config.toml
head_dim = 64
vocab_size = 30230
parallel_block = false
init = "trunc"
final_lr_fraction = 0.05
MLP neurons of a small language model. Each row is named by its layer, matrix (down: output weights) and neuron, and shows model dimensions 469-564. Each number is 128 + 24 x the weight over its row's rms, rounded and kept within 0 to 255.
After each neuron's rows is what it responds to, as a language model described it from the Wikipedia text at the highest values.

L6.down1137 [124 142 173 128 110 101 127  90  97 119 151 105 151  88 121 149 158  86 106 142  91 103 125 105 135 110 143 110 140 122 167 157 119  96 174 123 143 122 148  77 134 108  87 112 132 144 154 142 142 137  99 124 164 110 131 119  93 133 132  83 151 135 100 119 137 111  87 132 153 122 143 143 133 106 150 122 151 128  99 128  96 128 109 105 105  98 129 130 170 125 100  90 132 145 131 154]
Responds to: Noun phrase endings

L5.down749 [113  62 132 111 105 131 129  79 151 145 130 176 109 152  97 136 154 101 121 100 126 116 153 182 153 120 123 137 115 118 113 111 130 140 136 124 131 123 117 125 133 139  67 134 165 106 114 137 154 136 132 142 131  99 111 137  74 147 133  90 120 132 110 138 143 127 109 154 160 132 191 131 179 124 116 164 149 133 149 158 145 113 125 103 135 119 105 133 117 108 125 137  97 131 150  97]
Responds to: Lead-ins to numbers

L4.down533 [149 141 136 115 120 152 112 150  62 120 123 111 155 147  92 137 142 153 100 143 123 111 133 117 129 143 134 132 131 129 117 126 128 121 141 106 108 148 106 115 121 171  85 177 116 131  76 135 170 130 132 107  78 116 126 146 167 115 137  95 147 130 120 129 113 160 125 128 113 138 118 137  79 129 123 148  90 109 169 124  73 124 111 110  95 171  79 125 128 131 121 123 106 130 160  92]
Responds to: Section headings and plural nouns

L5.down675 [139 169 150 120 136 130 124 116 141 118 102  72 116 126 143 138 140 158 121 131 180 123 138 119 120 130 121 125 105 135 129  90 100 116 106 152 121 110 131 139 117 143 125 149 142 149 125 100 136  86 121 108 148 127  95 129  47 140 120 129 122 136 147 157  91 181 121 145 124 120  95 113 109 145 116  88  82 111 150 160 140 148  81 124 178 125 126 117 152 150 144 150  87 158 146 119]
Responds to: Mid-word continuation pieces

L5.down918 [145 133 133 125 125 141 145 119 115 157 145 120  87 148 118 124 104 109 160 119 151 162 108 134 118 102 119 150 113 144 119 124 143 113 157 156 125 131 114  85  91 153 181 138 128 148 142 145 116 114 117  92 158 148 105 127 137 116 103 124 133  89 119 148 136 165 158 121 100  83 116 114 135 108 126 148 121 115 172 146  94 136 147 167 142 130 118 103 134 138 142 100 126 127 102 126]
Responds to: Word and number continuations

L6.down677 [139 169 115 141 145 205 127 128 198 128 105 151 117 132 138 129 101 113 112 157 133 130 126 129 121 161 141 120 119 151 116 137 124 116 136 115 164 172  95 145  93 113 125 156 139 160 120 125 138 140 124 126 105 106 144 145 115 121 104  92 156 118  91 112 113 102 135 119 130 144 122 124 155 128  97 117 160 103 140 118 128 131 102 145 122 123 148 141 109  86 115 132 140 127 126  92]
Responds to: Mid-word fragments of rare words

L6.down1264 [113 146 139 113 163 127 121  89 213 132 140 113 104 131 166 137 127 146 170  88 149  94 111 121 128 158 123 160 163 123 163 131 135 137 129 120 168 108 128  97 131 160 146 108 175 131 142  67 107  95 170 117 125 171 134 150 119 168 107 133  90 124 150 131 103 188 157 130  85 128 119 144 113 101 141 132 130 110 118 132 145 165 155 129 125 127  92 109 134 144 155 114 109 122 134 138]
Responds to: Mid-word subword fragments

L6.down1220 [151 108 115 114  95 146 128 128 143 119 111 142 110 117  78 135  77 119 105  78 177 126 100 126 144  83 125 140 120 122 113 117 156 141 132 165 135 147 178 176 110 145  98 131 147 163 101 165 133 152 121  98 152 152 129  70 147 119 138 127 138 114 135 107 139 113 156 107 133 131 143 146 141 160 146 110 123 148 137 131 122 115 180 113 118 118 117 101 132 125 111 166 173 138 147 103]
Responds to: Election and office context

L4.down137 [121 131 144 180 125  63 133  99 150 110 144 178 131 159 119 117 118 126 136 111 132 131 134 132  98 103  92 112 140  77 164 138 145 144 126 151 142 106 136 126 129 133  97 149 140 126 149 130 123 130 135  76 132 108 169 126 186 136 119 177 132 105 107 174  69 148 108 157 114 141 168 142 113 110 151 118 108 163 145 128 146 139 121  85 173 132 138 121 135 117  75 142 144 116  88  81]
Responds to: Transitive action words

L4.down241 [171 122 127 129 104 141 124 132  76 103 133 111 116 157 151 167 134 108  94 130 169 108 144 137 128 131 104 102 154 142 106 113  92 164 172 163 119 173 156 111  68 138 109 128  99 119 156 122 112 100 106 116 113 117 142  99 117 133 127 116 135 122 148 145 135 148 166  84 131 145 135 138 110 134 109 164 102 130 115 129 137 154 112 157 125 126 104 131 142  98 140 153  89 125 107 150]
Responds to: Time phrase endings

L6.down144 [160 137 143 112 143 119 143 153 134 154 131 134 140 160 157  90 131 109  91 121 104 116 124 151 129 154 137 126 131 145 121  91 134 115 128  88 114 123 109 136 107 120  80 133 140 104 157 124 122 172 143 142 152 113 119  87 115 121 172 125 127 103  61 127 100 150 109 152 137 121  82 144 128 115 136 144 197 132 200  83 160 141  96 121 108 146 111 119 123 142 169  90 165 125 112 124]
Responds to: Temporal reference heads

L5.down1287 [151 132 169 132 160 163 146 126 131 138 128 111 137  92 152 131 114 136  98  95  89 108  69 159 118  81 140 122 152 147 102 149  91 112 132 120 128  94 103 108 111 135  84 100  89 126 139  93 125 163 153 123 139 125 139 106 143 157  88 155 109 159 147 115 168 127 141 154 146 154 116 103 183 140 153 100 142 186 168 111 122 112 113  98 142 161 180 119 191 122 133 162 123 131 158 135]
Responds to: Noun phrase heads

L5.down290 [137 159 106 132 105 157 121 130 113  90 144 156 134 114 149 174 174 111 152 164 120 179 104 149 124  60 149 138 156 140 174 113  94 111 144 151 139 129 115 149 121 122 104 163 134 139  97 139 128 129 125  68 114 104 126 142 128 130 123 128 124 116 122 121 138 144 122 132 120 107 147 154 144 127 104 104 152 113  96  78 104  85 161 136 142  72 171 137 117 109  98 123 151 112 127 119]
Responds to: Mid-number and mid-name pieces

L4.down1251 [154 117 163 138 119 102 175 164 100 129 149 123 142 108 140 151  73 128 120 159 138 134 127 127  87 146 134 130 115  90 133 171 159 151 116 145 152 130 137 136  95 133 154 125 116 173 113 148  92 140 190 145 125 106  98 125  70 155 110 140 115 138 108  78 127  97 130 124  91 101  87 136 123 146 158 131 128 128 108 129 146 163 111 134 115 137 139 120  92 165 129 146 148 156 100  87]
Responds to: Season-range final digit

L6.down314 [ 93 159 131 134 189 179 114 117 136 138 172 180 163 131 111 109  98 106 181 153 136 132 142 115 130 109  96 126 163 111 125 121 149 165  87 136 130 135 162  96 120 118 104 139 112 122 129 142 134 123  94 163 115 101 155 113 157 108 157 160 142 117 142 110 132 140  95  79  87  88  67 121 149  94 129  94 129 171 151 133 159 147  85 177 164 107 122 123 148  85 158 144 112 111 180 128]
Responds to: Locative prepositions after verbs

L5.down1111 [107 129 105 164 143  78 128 123 116 161 119 130 155 125 114  91  92 103 113 155 125 136 140 111 155 138 133 127 133 141 143 118 135 175  96 141 115 108 135 132 138 164 133 191  93 132 114 124 155 116 116 135 146 132 135 166  75 120 132 126 124 131 129 146 132 147 118  92 175 102 135  94 129 107 115 115  84 145 183 102 118 120 112 134 111 138 146 191 114  74 101  94 159 127 162 142]
Responds to: Location-linking words

L4.down967 [109 106 132 116  88 108 146 160 127  99 166 123  83 186  89 112 115  85  96  91 162 126 131 163 127 130 149 158 146 159 197 141 107 149 148 172 138 156  98 134 125 102 141 118 142 145 122 112 155 106 107 114 118 134  99 111 111 107 146 138 122 188 107 109 152  86  94  78 119 125 158 128 127 153 172 122 111 106 110 148 116 108 134 153 100 138 138 139 132 123 109 160 157 104 133 102]
Responds to: Structured table and infobox text

L6.down588 [138 136 124 125  93 137 129 174 126 147 126 108 124 102 128 122 138 131 140 141 162 136 102 116 106 133 134 130 139 104 120  88  63 133 109 179 134 157 142 119  83 106  99 154 150 109 100 135 115 142 152 120 143 137 123 121 131 125  77 144 132 145 134 142 197  97 133 108 114 116 110 118  90 155  91 116 104 166 124 100 143 127 141 115 163 127 113 164 138 159  91 131 122 158 161 150]
Responds to: Sports stats table digits

L6.down1160 [131 119 159 197 136 121 151 138  91 127 138 135 124 130 157 180 111 127 127 110 136 118 121 171  81 127 104  95 172 148 136 134 127  98 134 110 117 116 105 147 139 114 145 142 112 141  89 146 176 122 119 100 114 148 141 131 103 138 118 119 110 108 100 128 156  91 128 109  74 164 115  76  63 135 108 123 131 153 153  87 103 133 137 193 166 113 159 129 147 136 154 108 175 145 102 129]
Responds to: Number and name completions

L4.down1280 [127 137 137 145 137  93 161 147 126 124 147  89 161 128 122 100 165 151 155 144 104 123 163 110 131 130 114 121 105 176 127 147 123 105 132 168 126 144  96 135 129 127 151 128  79 150 115 134 139 160 128 120 125 168  66 132 106 132  69 163  90  87  86 159 124  97 165 148 149 187 148 119 140 107 129 179 182 120 139 135 105 129 107  92 115 139 175  91 108 106 125  99 165 132 121 149]
Responds to: Mid-word fragments, table cells

L4.down1157 [148 139 102  91 140  94 167 103 135 107 116 140 131 121  96 114 137  85 143 120 135 136  97 149 109 115 115 127 166 100 112 106 120 153  98 114 148 113  51 171  91  85 130 107 132 145 125  76 129 152 109 113 123  94 138 157 130 185 117 183 130 123 102 171 119 168 114 107  91 127 166 156 111 120 137 129 136 124 133 138 151 108 123 163 143 109  99 139 158  86 128 101 174 171 158 124]
Responds to: Word-internal and post-decimal fragments

L4.down1127 [136 141 145 143 204  93 146 151 136 158 139 136 101 124 129 134 133 143 123 134 154 114 119 117 138 107 128  90 170 144 173  95 115 100 105 151 117 136 119 104  92 118 166 149 153 124 137 145 180 104 139 136  86 139  82 181  73 111 117 130 126 134 136 153 133  90 129 127 105 161 119  86 113 118 133 145 100 127 162 165 122 170 111 128  76 121 156 108 166 129 148 124 129 114 132 148]
Responds to: Split word and year pieces

L6.down281 [167 136 129 138 115 130 128 113 147 160 102 114 124 152 129 131 123 106 156 104 126 165 147 161 139 124 131 149 148 154 152 113 117 130 109 141 177 150 122 119  98 131 101 122 102 133 132 159 141 120 125 140  99 157 124 137 129  92 128 107 148 157 114 138 126 122 127 131  79 132 109  95 165 149 136 137 146 174 141 153  94  95 157 128 101 108 169 121 159 102 116 165 114 149 185 100]
Responds to: Article "an" after verbs

L4.down841 [110 173 125 135  96 112 120  98  97  47 143 117 125 141 119 136 119 136 167 114  83 156  94 141 111 152 137 101 169  91 115 116 118 101 132  90 123 107 126 108 158 141 115 142  83 136 153 121 171  91 109 132 121 130 128 100 118 171 122 134 130 111 159  71 139 128 142  99 142 191 113  85 127 105 124 102 112 112 158 128 147 100 122 128  89 125  71 167 167 113 130 121 136 135 125 121]
Responds to: Inner pieces of names

L4.down985 [128 144 139  94 111 126 118 118 148 151 136 130 113 130 120 136 162 154  97 137 158 139 109 142 165 115 115 139 127 109 131 155 124 140 121 121  94 106 138 116 124 124 105 155 137 112 151 123 127 107 144 166 179 130 140 111 125 134 173 132 140 141 175 135 109 146 148 149  65 108 149 122 145  92 160 122  78 154 121 116 170 113  97  82 131 144 138 152 127 157 161  99 165 154 138 117]
Responds to: Plural noun endings

L5.down828 [151 125 125 147 131 130 155 125 165  97 132 130 142 122 110 146 143  89 136 143 163 176 147 128 152 113 123 144 150 105 138  92 120 119 168 136  69 144 168 134 146 137 156 110 166 147 114  99 129 177  99 106 165 144  83 131 112 146  95 138  97 157 131 152 119 126 124  98 115 141 153 136 130 106 131 130 124 123 107 137 130 108 139 147 137 128 153 110 144  94 134 130 136 163 128 151]
Responds to: Table digits and continuations

L5.down370 [113 166 128 128 131 108 144 154 129 163 108  99 141 143 131 123 148 114 134 149 141 152 116 141 152 146 156 122 156 128 142 128 120 125 104 108 155  97 152 173 176 126 115 123 162 124 152 130 116 212 146 118 155 115 112 130 110 128 138 123 130 117 105 120 158 137 131 113 176 116 133 143 113 128 178 119 116 130 125 112  97 121 121 169 158  61  97 150 120 134 141 130 123 128 156 126]
Responds to: Function words opening phrases

L5.down909 [141 152  85 128 120 139 151 107 157 157 124 113 132 119  93  72 130 127  53 104 143 137 160 111 145 143 145 140 119 119 111 141 121 124 119 137 119 154 131 153 100 124 152 191 166 101  76 144 194  93 117 122 105 154 138 138 162 122  90 126  56 166 109  67  94 183 120 137 154 102 144 106  95 120 121 119 116 132 141 156 122 102 126 137 155 149 112 143 123 179 141 135 140 129 150 154]
Responds to: Table row-start cells

L5.down1004 [114 140 140 170 124 118 142 112 183 149 126 104 158 140 157 117 143 115 134 132 120  96  79 140  98  78 171 175  90 150 148  75 129 115 161 139  86 118 125 108 123 133 115 135 106 114 126 116 140 110 122 111 138 112 153 156 128 155 159 133 159 139 110 119 163 113 123 140 151  79 126 138 139 122 101 123  62  94  94 139  98 135 127 148 160  91 117 117  78 128 121  98 146 146 124 127]
Responds to: Mid-word fragments

L6.down2 [138 121 138 144 127 125 120 100 151 145 140 157 141 156 175 142  81 139 118 149 167 142 150 126 126 123 137 121  97 137 126  85 196 136 132 179 170 140 136 146 131 134 128 129 155 103 134 131 120 121  97 144  99 128 154 143 104  99 150  90 141 129  81 123 174 120 128 103 153 180 116  95 153 154 106 139  90 143 161 103 104 135 115 154 132  86 155 124 101 126 112 105 142 112 149 153]
Responds to: Leading digit of quantities

L5.down556 [131 152 136 112 158 168 127 137 149 145 115 128 138 132 126 129 100 111 142 152  87 121  77 122 113 161 162 130 105 122 159 111 128 132 154 151  83  79 148 132 120 114 147 126 148 121 139 130 171 150 119  83  88 113 124 108 130 123 119 132 158 125 107  76  93 106 110 130 154 135  70 137 149 106 112 150 101 128 129 112 136 115 107 135 125 119  98 158 170 122 105 124  73 170 126  95]
Responds to: Mid-word subword fragments

L4.down963 [127 112 123 141 115 143 129 130 104 123 115 145 165 113 159 182  98 100 135 106 118 154 141 130 106 151 120 123 126 116 116  69  87 107 128 126  98 140 161 175  97 126 131 102 149 116 166 193 118 122 118 127 172 107  86 111 128  92 115 125 128 121 131  98 112 117 139 117 118 138 150 135 146 162 110 139 150 133 145  93 145 174 121 152 175  85 137 102 152 126  61 140  66  96  97  51]
Responds to: Table digits, mid-word pieces